Part of a small language model's weights.
Size: width 768, 12 heads of 64, MLP 2048 SwiGLU, vocabulary 14164, 121M parameters.
MLP neurons of a small language model. Each row is named by its layer, matrix (down: output weights) and neuron, and shows model dimensions 288-415. Each number is 500 + 40 x the weight over its row's rms, rounded and kept within 0 to 999. Numbers have three digits each. A neuron's up and down rows have the sign that makes its largest values positive.
A block is one neuron, or neurons of one layer that tend to fire together. Before each block is what it responds to, as a language model described it from the Wikipedia text at the highest values.

Responds to: Clause-subject nouns (actors). The final token of a clause's subject, just before its verb, often military groups in battle narratives: Division, Prussians, Marines, horsemen.
L10.down139:473451489573517453547510473424499436442537505549447533489480468457531481538528475470418564465440443439441484477511510480593445408533500525514557472438462473493521454477500582450435538494525575484493452520469447509638526537535506571515467508496550544477472492468477508513561452523538478550462497515419512503521454538466482459449494508504505478512537560497474524484551464538491554479540
L10.down395:398518476516488533524501581545476485445510510506533526512419501495505469486463517536567475532534498495495613497544568459489530530530518512610474508519545462475543460498512484543526501469489456453501591541485521497575444525452473511504501492461455457539469538432526525525523468470465505486466522532472493516514520534443465498479502664549530478558487455513475470526517479405544494453488
L10.down742:522511516591552530566503550423500616553609462510556546546486496504535477514455455493454495488456500540462499589581540461541501519488489522565475553504489551504529474543453500403473466437545515476497445572488556574548467549545555564512498501526537551527393516539472513486514592513502516525411493450537467403528469593479517575546558449498539514486455581484527443466481500491430460480451
L10.down988:503454557500640603514550527485476490558572403462489475495481537533510534504546487514443530450498547437540393526498474516460443502510490549533490547465505473478509444511448485450467515529451470554456533494492475507533491535434556520474516528459555483519542535495505432452527507452539487445540493533519480448511549522523456471489432405493481559493423482526468501519484512427530432468498
L10.down1364:524527540432503464499514490494520420493497476518499504509534407439546493543472478473610468459503522479456517568483475490483496557542498534470529502417511491515456489474464516513526509500439537487466513485548544523501487522521490526534503537481464534535420529539475525564437470538482589523520538471488549532485449601501505541531533526513536487484529435470496488525485470496527486504541
L10.down1833:499538486556547496496444442517537518449487509427491543501479509513531479535519493488510478459476475500538517540483483552485477421501448471523597497533509526545519511499506383503517504499544573470465499497560554467489529516518482475509555514368507472563450548484471511554524484555466502494443499502471546548532465479426506477490507508490477546509473526499427493515600511435492496529520
L10.down1945:493517483497570444500495457483555543533493479561466539512455454553523504530413523530501496530535545466464483513546458497507473545515380461554490563449587516490509460491511496468489498519501474477564515488499508399499495535495521468553554528518535448530493450569504574498513481488487499573484552495516524561549461511531508511446497457482490597470460457534449448523463520467437527526468
L10.down1968:547472479460463491530482496518500505481571483471454572572520473539504507532455549490560512512460526508469476495424598480539451475477498466512525495520517508458557485486507542517467464558444527550549587515516562509480448488511486399552462538483518558468443525511476553494475488505520496529471486507483519499482581493522512489424521521529451477488509439477542433493543524524545519435505

Responds to: Noun-phrase word completions. Later word pieces or modifier/head words completing abstract descriptive noun phrases after the, a or a more, such as peace-ful, solemn-ity, fast development.
L7.down760:484512509469440490486554532516464428468486476491452504485421524514537475480507449571507528507480533508543440516482549520527492367477472433487474555484505528524491535516468504507455447530491571528452461503464595553515477597558458498473530471469515507533491531444495516496533425534485479507496548531530498480486475483467529453510524482500486476471448501466448488503522506490486480497494

Responds to: Possessive apostrophe. Apostrophes, straight or curly, right after a noun or name and before s, as in Zach's, organization's, it's; rarely other tokens.
L10.down75:543455509527512426561504462523544548465516495449512451460478479473497522514537572527461546524541449502531528472614446456571471506469452488509489471537446518473529524518527590546496490499503485463448487491503504461520401418509503489537539440488529518514545578420531461513487466514525469518553470488516434475415607521495494546491479435428559472510472504521545500570485508503455555457623
L10.down146:521526457498530532541524556481483499575521464412500556514438542535464453517523497433546523488586537516553416515475542517485537517530554500477496502488587449515506504503403511512516457442527440540489481497597451470555532494626459564535535511517446465445518523506488473461528471530545503479451493526501489513463521528474478490498473601462469511517572483473512563532555492424529473511431
L10.down354:573506523470491440496486580455535520542469524520569467539570519452498477534528526447396526438490462532613437493482502500440510467489480458448449463467525550508528493511577495499479494483446460408460495518575500521505477530536560476601578469458507554545486512536492456378500540554492492434527393524508530483520523479480464566515461442484513511489552497512597484459470545556497534438553
L10.down441:503510516478574569428520519517493437503483497482495548522561477482471494506469426536503490440587496520422503497546465484480507536484493500429546471466479521485498446482511502424486487557531510596509522517457484493538485515508495430587501496536462458505505497522529620476544487480466515494476534537427503576551520542480511494521551377527505546523541489578465538545485585527485523459558
L10.down688:495536521494502502493492498508461520472466523452558446527431499515532487500556426499498501451484478550438518488466485551505586527494411506519471534442592513529473479472533467466539513447471541473467467499503546496443488506512527498504507563430551479495485541555411501523500502546450549503531512463526480517514534453475513521451521497532548542526537454452488475562485559537497477467435
L10.down1053:613506518494517464486488485446537537501525435568527567484505494458456462458483484482515457520487518532506480478536511502464515579495532447490459511458478553509530560558492464559497437487478494487565444508455493513545410494527464530608488502471419482466487558456551521570495494460486498517501559471495615460567494520441471457541552472467530593500533522505449450545485508502566515519469
L10.down1381:485433489477471507523411521557545507505490503443472475494427475466502510493499482460546492430497458548503544499533475473531489513527507551512449517513499523555513510520569512493436509490502461525504456575502434476474484523515469529532478462451468544466490472541511541534509494675488489460496475454552529505483554514536499429506471497520515549495595483471529510503450509615538479495553
L10.down1501:456530486518492527433478493515595540548504480457487483553451476495504457573487586489483490460523502537447466478483507528486489538518549524500489491457443568484538550490510472505469469484541482559449443480477538443462503569427549548478486538494527456518431535505488504500498516479565489487524492493474601508464471566521531399479493501563430450504544481515481486575502530542579544539437

Responds to: Word completions and "led to". Final pieces that finish a split adjective or participle (cur-ious, excell-ent, disapp-ointed, refresh-ing), plus "to" after "led" and connective "and".
L3.down47:440543472493527483522458509539467506560511461501525553521437568493581450481544547486518525468539480519518506395499507499446459465492511577527463439540486535516484566464533511428521467461505518515605531513512548474535545564466505599601481421477487522553520528564538522548504522492510520437486538514412552524446524546459440487540531475564461473424517516477546520448468556500478551543511
L3.down56:487438487479490521574552459500496488628483514488514477516432498544534498399555571561555442520456505438542561505589422518480504551558491497438520494543466477500489591516448518489457558541505511480454464464428496569420485495503467521547460490493482495483462536535546479493500526505500502441503457476480516642504576576515470523512477584493459522534512479523486515515490584475409539496557
L3.down290:504543510557536485482511512556516497492476496512520480590498465447431529542455510535521494496518535521464586497495565432489497478535535545517450520506413479464472525533461420488486454412531632507524544497494441485441512498533503532451562470418496465567419493522483493539578552447548489466472537537464510519469535437575432554533473589579430483492460532462501542467503539428507478450421
L3.down978:484493484498493511505469539467465499502477491516530528487452479463467527526485499478470511494524524516501444521444477522473509543552485561463531493562508458558518554522552555530570525556521553462490506559478563503485598552602503482582500537476559455529489402468517476504563553439458514531464481467499541463515530444530466534565473466464463448497500444455493508555499519496518517564439
L3.down1228:444515554510513474484493450462546574504533526514607457489475467519444500474481471433452506545525495505549517510486441474533484545471456481450444499512523503527528501492512480514475512532480489445567516429561585550517471447489526448524551511434517507529546446511540459469479465510530473594555435484491461491546525530488586505433506485476485506527550521468493456455516503504527526569515
L3.down1327:494455577490487581453471478509482521521477403456493452497440513456460495558502520436553524539473557546466484549419477515552460459522461546544505510468524513491537454549515442493494497461555470534424521543489508509525558587519454516509540495475472489482471493467482539500530532586504524554476510493491510508445504511508512462496486463492491564512484558495508541528485541438431514509517
L3.down1538:555480545527502583490519507528447512509442489492488590422461498397477598488488517501582497459465568593511586477472456511464543559486580523515514449489493527455452515441507497527409447430520447477547429538507500442531487548568499452481497505455578513527521516514494529463466527544470492564468482506455475539467560469481523533524552530564535489504490517535464479549455501549506463524529
L3.down1669:495508467564465513514531518536500511546562445537539543500420553557526541491476490577476502548480501502524579463447523507433525485519495546591510500462522475496451519455506547568458496475529488499469491456533567518530528520560494522521500487500536531459535488550480542464445489515556545496548581543525560471477554518520528480478525429493492523471518450492448558517502482542530510484425

Responds to: Possessive apostrophe. Apostrophe before a possessive s, mostly after institutional or place nouns, as in Prime Minister's Office, King's Counsel, city's; occasionally "of" or list separators.
L7.down1237:459504520543493509530446568512551524510530474452440490586515517475528513558557579488501520573464495486523487555486478488496490539446489528497521462447487510512506515516552474506482442507553550556515478541502504508517530517537513448489463490457506488549571510477496513477486458508555439528513447521536498458569429462516362502492516456484495577520588551458449524496510493565603454579502

Responds to: Purpose "to" and table pipes. Mainly purpose-clause "to" after a motion or action phrase (moved to the Netherlands to join); also "as" after verb-object (credited him as) and table-cell pipes.
L3.down11:528534440397479500518496515539556515472573528527536521501513483436435508474515471533511455561503425546492527445478465485479465431486555570463525564493461420573532454489468523432450532545539542476572432477500451524416493552530531497513496523508533570556465472499423475459541446447503470439501515559490448557520510478409469510514478586530537533475543472500518435455553517522437443447524
L3.down95:452466477488497529535472515514526460578510530457565512504516494538569492522525498578482529483480476485534543512553425508463505427477506483458555532524546437447484487545452550481513503449546471519444432491517506476543509580517494535464533450499563509490533546514544536455499526455455489452538461500504532515445436477427460521494431523472428470537506532473464487509473529440518509522501
L3.down154:454500527450559504587468503573478521488503496451484484552476490524565445583486534486446518488489490505498457467485454551460534442474475564528528461498490441475412511518502493530514585495465497484614481515454535463497475364502544496571489490497483577498506481513483450498545516464531486558538568491503537492550470442434438540549507483489490592457499517554477540542563562473513566472481
L3.down188:544488503437554485550419510585553573474485485501503484515477547511502524457453509553500450507596500493525539497537494466484500450574466551520503534510440462556431470471549430534568590516490482535537477540537457558518539579517532488527570496490515544443501470491466446534422508472472494453533411488505480534529420490516454449485477494438469405400456544524466503437445477508468469548484
L3.down496:518504434528575499572506459510549521489457535459532447512558548488483481465505507519446539496520470467444444482460481509462536471550510509526496433569494467515516490514536532482507455558484441482521452481505494473493478486556473473483475449534433569477481395560456455489500509477542490547528546545539505509580523542527480427493574503478484503491552565529508568489501415499497532536520
L3.down654:468471565449493472473540483496484552560535496510423567435520506414460523438558479486479515539546490480510558485519562501486505529530531513483481430490510502475550525509506482448493500451528483453517493496557528544514486544587479526491499523556475509424496441471471520503446501544398482539487513496514452498522531495567513476497483568409469421561520500489521552465543559480513497453429
L3.down865:536499550521523510460468586501531520477560533442448489510443465441553514473502541478526565508468460493604516510455457598400483466487502474533628531460520433594464506527448516483601512488494428487517449476479440508542492522465512438523486467426534527512528499441474493491457493502550440405478523458498514522511490409482472499517537488500489509589481463581466515483608422420483547518506
L3.down1642:509477510546551392536527512430524409484550496380551469551527489538489497562472485516530535443499576528444557437470423480453571543491579465504560480499468501544466464547482583435554535562479479543478450533512524482535480557484541588571544474465534504508573502506467516502482562511496508557511528492558512406521542482487421538450470504484426443454461468484488570532585539522458470512507

Responds to: Slot before bare verb. Tokens that directly precede a base-form verb, mostly infinitive to, modals (would, will, should, can), not, let's, and adverbs like only/even/also.
L7.down953:445459466461556553502524469496546482537518498525470545470457425448548542497481544537477513521465469536464556514528579518426539421523598496499536454488461477475521498503498519465478544565488499490509451554500498535526502498515486542450469534462533541415531548459488520484510549476495491440500480489430536443483535394490525452512514470504435527497501524537529411471502483429434591561537

Responds to: List-item comma separators. Commas closing a list item or a place-name component, as in Austria, Belgium, in Boone County, Arkansas, and the comma in 7,500.
L3.down524:472499473535459519467546511525532460443510554446509558536512483509551485495466547490493478557440579559458543521552571501487476458523504491584580544477489510532475477502521448554516528526520534547496439500567432547506502554564556488523504483494451483522530513526484524530473493492447482473541507488488510469492527560478516438485536484583495426509531511531462440485539511523520524507480
L3.down626:531455441510532465496505495500484465446521463502483546449477438545471455582527496525437464492536447494484534425444491426471558479504486487418443500507476510455571464451523448523507525494495414418532503449494505519451432477485459547528550548486498507539445449510464507503492429459520498479508517453519460528508521557553495566528486412553528502518484482546507501553516493405518467531498
L3.down1117:460527451466509615463513479506430514490487588499566521474490478502436450518516436564456542569476489567528558455503551518509466511495540487514470605457472461455496528499548510528515535447543473415496448464499459512530449504498523489522520439534483540506467487505499459497544535512465466531492578458482454558481509552423512472440481425500481509497524513411476457509545468486543476485436
L3.down1169:502505462469524521452492509379573526439380537431577493507568540467454500482534525525506548515537497537535487506478515499522450538451525455490485488485438473479474560412537488521440492462563517450474549492523503475478511513514508511547449492480504486505475491517500516494487493522444497567514511445509483515441503483488556535443486473461507486455519503493473439423520500524429511520527
L3.down1713:581438505528478534541481543507529492488525539460578538465559544529498492521494574454450463516464531505525475526583538506508500537460545480557503569488507489573515404444509505513514551518481525544497452522480498425508485522496468503507474492487475567489475476472581501495470406504511481529472560577540463461514490458534590486509533479539462510512510480492529566476463550487536519455514
L3.down1818:436485474478461435499556501508482532470511519438486546475477398534521554464484511504542498429506466442498444559472532550514506437572480451462492468528508473428482503527506502496511566484471490505557500585438539498505516503532368534507499458476536510549495427481501479491419546541503522433547439478563515438525480530484483433500542569569522436447513576482556534504509470488482451517576
L3.down1855:490535493516475524496492495551517439526536412441496552465469483492475462547435447531532492508431513510513495462457461554455514409515496532546473495505425524576502510498541495569520484437497480545557523474535486613409444543474576569534474467502520485543496525603511521481451513527516458494503562529494496491527475504515477529499536423490479543505543503511512450487545425477488453452522
L3.down1901:469492398508477499514514489489509474561535478507553498514493506446458423473536511474498486527519451450540415519478461432473545498476548493563515500414526560496393523500521517493435559442447509515560503525492468465530529439466562580458532451469519531477503539444456510573483485406490477550539416488464502473488503570484389534499480532478509481503490530516399476530454499523495530576448

Responds to: Possessive apostrophe. Apostrophe in possessive 's after nouns, especially women's, men's, children's, bachelor's or master's, plus occasional contractions and function words like is, in.
L3.down155:430516497513394432487595539464450493514535422443492460546481493472528512525541485469505513511550527492461414464449502565433508496483560466521494363511515508545549496527530491507464554591465526495473515433485551452463488585440513525493512498458529523492520462514498438428559531466548520552511415494511526595486489504488482571503531546450480470509489533495575566528512465480472512444536
L3.down690:458546461467424441507498531535503537468573484517504443515583444515508485568472490479471459444514497497445493513425465466481521497484478507446504527522494574492518426481475467504481457521457494510470490450516534508526411585497438541509506533514457457458497468531452548505575542458498472487492581471551537515497528553572467511408531504531432555489527470457497538489558499506521513409549
L3.down814:525522572487496502485538518496484472434477537496498449491515502515468557517418503490472514531393502491486541529433468479536440498476517570534525506451568479507463450442555443548396538486472481521528517529495504406540509574475469386561554494500493501541467517470470540519576417613530519565512535526466505547500486439537499469489516553498491511544579507507501488562481508525505412530492
L3.down1289:477509488554539482463491521459484536486471405488509506483471431596588533535529523573503474517406497523494485507546482538502495492551504564486510551540440471533510523585508570480432552463489507460447487518501557489435466460451534479500547477568538577463465463496498499437525476497483522462494480517482507512561543498511580434527487506451510464491516500526513372477509507515490463488459
L3.down1501:511550513515508542513490498518534500486503492501492601525490512499617572444495479496569534516457478516496471485505496472485564508459482503539505480509573539493420558448546549420505438524498536492491450525517535420515481526467567561543481445549559464557451547522511490443478456510493489557536532495544430564513527515478499470398483493464473480471519504436488520505467462512508516459460
L3.down1697:487488474438590503524529515427540500420540448538515529499526458490497552550570559535434514525502450505499487474481496458548476483538491489451498497480510480528510540498503562594485473586488563498508473449528483491444505540559486494529515515541547430556621486488574493468434515458457493473503477468539487478537457499524508445490543559458516452483483489451492525514492519455512496379524
L3.down1771:536475550533518471489512486441509529420554517457584532487472445468453528586465524472525480557445473536438402595529497561566530512496481486536480489422591568538507473594462463498484414423487482586541466467543526520480542500412448626510472497509524490523478508446531480574460401451451479424397496496456535557549521500473477508507539522494497511511547538462532526488498529421490507473485
L3.down1813:466534512482518519542445556507498434488588481484515445475509436488568513490447477491513557557556469467483410474494489555486522485428470442529513514457520542538529492477502475452497478530546456493548579513470556518542542517502531524455557483493463513502482433465516556451537455519465467486540499530527497524412428535539488512499413497556579495408544499513456468486491595452547492569572

Responds to: List and range connectors. Commas, and, between, to or by right after a proper name or number in lists and ranges, e.g. Xbox One, Nintendo; from 1886 to.
L7.down356:469507471544477491541590478503414474501445497471505545562480476505504510540482523483554612550501480443470421520453485513480552469513501535501456542457512449463529462424489522539480428514446491500524489490508504476470491543528502403471494509485544469476403490537581567510500465391488463490428484501484482509505509520546467523545472498600455501554512516562534439523532397534529494482516

Responds to: Calendar dates before year. Month names and day numbers inside full dates, firing just before the year follows, as in born 11 December, on September 9, in November 2014.
L10.down157:443537462447463578554529474441548501512508514617481527484485514459516506543535553536460521545437454468556528546503505581450464473572479498458492497495546459498467487486547503514497486454541499452439501604508488518465450468478486487550542521560557495461535529486547467499474534530576423539427472444472471455555446507538513503417437520440528468455375539428538464466484538518560493488537
L10.down245:452461579467512539532560487496562527527498510565531492568529534479490413426508452542486504617525505459572462489503529583471524506508548438539424430522432509463513491524433539464481544494457441442459485469499499508504536499531446565470500474524513458547451458483548510551460518475510549454460526495503489522522479430558589490535505522525555492518435468444544496433523431495504443444513
L10.down399:603446458568517586478481485451523535556495506492525529527535406492530498516571530513534498584482470526546541504454514502478501487520437524508448523485489450471487552492508519478451490504544475513479485477433565502511511528564427520494490474508532520517511531521484541494485488520454480491522541553554544481474582560460481447534405440520518572491548560465478490431512525558491522470568
L10.down550:454475585495424531450586524467519474482529525547555516498534465484465482493523495511482505531522513542556472539508517481435516531510560470532515458507460470499559536501529516521489491494422520543483491465530470492499507517473506462462572513490530606520519471499489548528532493425467508477475565480504479506488491498526516481412472531475462508509491511543506506462522492523515452489484
L10.down597:501458562517456473465508526515420585493447554507534524584497513528510517590555541480541592599443475550496615528483433493540584493505514531463516502575518462500532587465492467625503420517408527537554467436457546497492517539475445428547474431477532489454433471443568517510516451516509553465527517518486474508417598523492470395441482525522547498485437549484522497472525470574489550512523
L10.down637:532474447456540508520474565510545430481602494511569554433446490517472514438514508485469546568549494483522447517548456460480469439570519520486482532480550442467517438594519459444542429506531519486437523523483477516498518509480615529488466485463478453473509570466473518544494546503574473520477517477508453552487520517536455548432534480491465482491515465539447423520470525535475472478545
L10.down1011:530425458491456479582516487513519494493533458496435547493391574607534449476537528564523502458491441481442448552550475501484541450490473465494472513554497528500516413509515487506476508514457497485508534584538501498529519577535487504512505489541568571460491597459553522565533486558474416513477556484535462553432486467512532464531530473525509565458523559502493463522460505468446605479508
L10.down1864:447499500528560585477489541509489550577499525385545479478518523489508449492541495458574567500508507517478510534485491434435497439509492518498524499413511526488495497463521468454513487518511456573501538575441468514529479477472462481443548445497579574524496458529476462548485417583439520500551509415514471518549501477478514511540564433485465489528501536519465515481562484531500528504527

Responds to: Function-word prepositions "as"/"in". Fires on prepositions and connectives, mostly "as" and also "in", "including", "with", opening a phrase after a verb or "such", e.g. serves as, such as, signed in, As of.
L3.down158:494443474424490526488522465504545516489519482537573494493577442476536533566417440481546467483474501371473516480547509514498515531522546535522614490461522493537485464529506503565506523526499514455496526536491514612503492405388526431469503473484569480475494511485576507537499561554485509512524417463422464455462548548529460515499503477439494515583523497433440475504481468483487523462483
L3.down256:527476592586530512509445509480428513571416470496517481548531525509502504523550566491517464519529525529524497436505466520488579576598485519507511501445503537570515506432504536466445475433556442452488515440444459542467396491504490477485556536452453486485494499515521464500531519471435478533547528519555464517402602459551525478453456480480522443534474506464503573466511448519461512473455
L3.down315:482527509559449493511521483473397491449546517474516517444478498515459551551558560477539505532477497467535529477417505487560489485551556521477468512432532523555479529538501510406516503522550467491535476507527546515542547471524519520554459504502536554449477499456485512435431461507532553502519520489517446515531455572523508462506492456501509548525443464509508504555489487459541529573430
L3.down368:465548442519516472517524517501560399473401571513568483427546443478475504472498511484542512447437470477565517465554501569545524507476441482537545461501521502584492511497460515464517485482485451459520500526436545439525496517520521510568512434513478443436430464446532437556531539484513502564578538517483476476485509551536455479481566460510568504494416515514502521588537506536506537541500
L3.down649:513503514477491543488508471529503547432524560517562523473518470476493516496460498475559489566513478502502521540515513544433500485517502457473508474499427576531600473490495491522489520524488467451461521496479514492484419491526479553507517534494554458497479594466521418477461452491506514562524522441452482474486506403483562540532466537494512518518463407478496528565494512517490488487549
L3.down1448:628483481530520453539519504563446470483541490491500509414552448470487489421573464453481501480527506509435554494510525536487509455462523546515514544512447508487512520410472481459470530496611459452469546486458536500528479504485452470575528462515471480530494461512477530462514459494540482504470532491526508523480619543510500582471459491510474459521469503527510487469463516495513570541473
L3.down1462:498485539492464575485509510501465554461490586516579538487498461566407455502457452535477527440516532515500498609470498523519456440489523443549494493512481530547457471521535442583566543453535421517462476515440473532498502541514501555487541478443455522551477460523576470499559458497515512563472458392498495569472457582422467525492495469464585534556502496517531598476482454529515495564552
L3.down1662:478537515514507505515478494505414443526455502506470482417468486454504523504504508491429576549578440520497552524512512483507508480509544558453500476468484535576404450490462480441544521496540452516483486480491489542460524484555456555584472599517491470500356491489477567398455508420487530520472410507490566595501505482474585497438564542577476499474430530395446480522502560462494564488451

Responds to: Word "as" after clauses. Mostly "as" following a complete clause or noun phrase, e.g. "as part of", "as well as", "as a member"; sometimes linking verbs like was, is.
L7.down595:488457507464530510519483565490450463518558536476435507511463484496539552482536444465517536413544465395526517472487514454480488533451540552498460499563511471566541512443483513432478531515571436533462445549439460499477511462454553513431530539499485497486489515545502594520468511496507526458549452485484502516497512432516550498502480542490472500456480497546486501532424517518457467511487

Responds to: Infinitive "to" after agents. Infinitival "to" after a character or group's intention or action in plot and history narratives (planned to, determined to, quest to), plus name-ending pieces (Tholians, Kallu).
L10.down369:520491490491502460510499533513504440532486500469470450525473562438487527490483436482490528491497477525531590510512483541462503465495534545527484486477474585487588524412500494443453468527528519467534506438531459457504514433479477486515518534530482468502540459591483484521431511524471541557538477482488549452436510418505513530501453465568515479531528487418603505477531512535467492475535
L10.down417:457507538420518501418474506468532538585574504466505545455516454481482440449448491513518505508495518439552557512451526503488552541551524489494530524456507458497504508445482483458486511502491555460549473401532472519456456512520559476505511490492454449534501419504478481529507521467467511441498543513522477583457554513544494486452494512482553543528499454511493541562543489503432467443448
L10.down658:533534526465531516506558521523536543517476463434530546521590501568523516509460502507523524484619515524484520477537498491502575522507553406491502549493490513439569515521517527527543545486522437514430484438514554447494532481558492486482507465475508467513491569488500519499528487496493465522474521522479490474517536486490464499513419428512442469420501432459459439473454539532509480455459
L10.down852:549430465527453440579507455524488527559448493460501514488554429520495531500493535475496494510453471490518533499481442478491459575468510526509466538454582508518503519468496466496522493458534489402523485507469503397547584454513487414508488513469518498450499591586544476552493483500435518481534558559516459488491480568429499536483499443525504547532518500507532535474572476432508463488481
L10.down1134:428479493478460535456585514459526503458477489475544476537509553479535459491447471514598446551544563472518469511447449544566456504511600575553431442538533449505586565557537514482515514549556472581441456459518493477550489493481506532512482479578471556461481543540468479505464495473415486558449497530528475499562477490422438518478548502444511450468496491479448498453540526571484552478403
L10.down1411:419522547446461537472499538503535459483558549549439495490484505533534397544479472517507532471520568533428505538446581448458446530523557453542535444537567504509485477499559522513558537446520482511478491525466524533493464555489475450435521491537507500429514556452485486509518519530513548475561474446451536539427476474501437485461508478504533525483481476549536437539483439455559516511503
L10.down1836:550476532487548492471473540463489473558552490432481520523529538555491527491496411520519457436495552506504526457491524496565512507488505494529533577509458530468481498475521511418483495538568504496557439515508459505525498438488545430520561519455512504416486529521429485534467468452463453527479468551547490483484439501538493511522539490528450551509562529472482484562437529556472574428438
L10.down1920:547467481470409526496537450505513497447512522429549460420475489420485495506522457447456484495501400505484524493494576531539493415498457449513506545506483531480470516418566461495522569490424508489543448534557500529429465481515500481462506506508445460514515549485443499514381481465468543586498552478522506540454470511425506522558462513482514532488483528459532497469459550561518482491529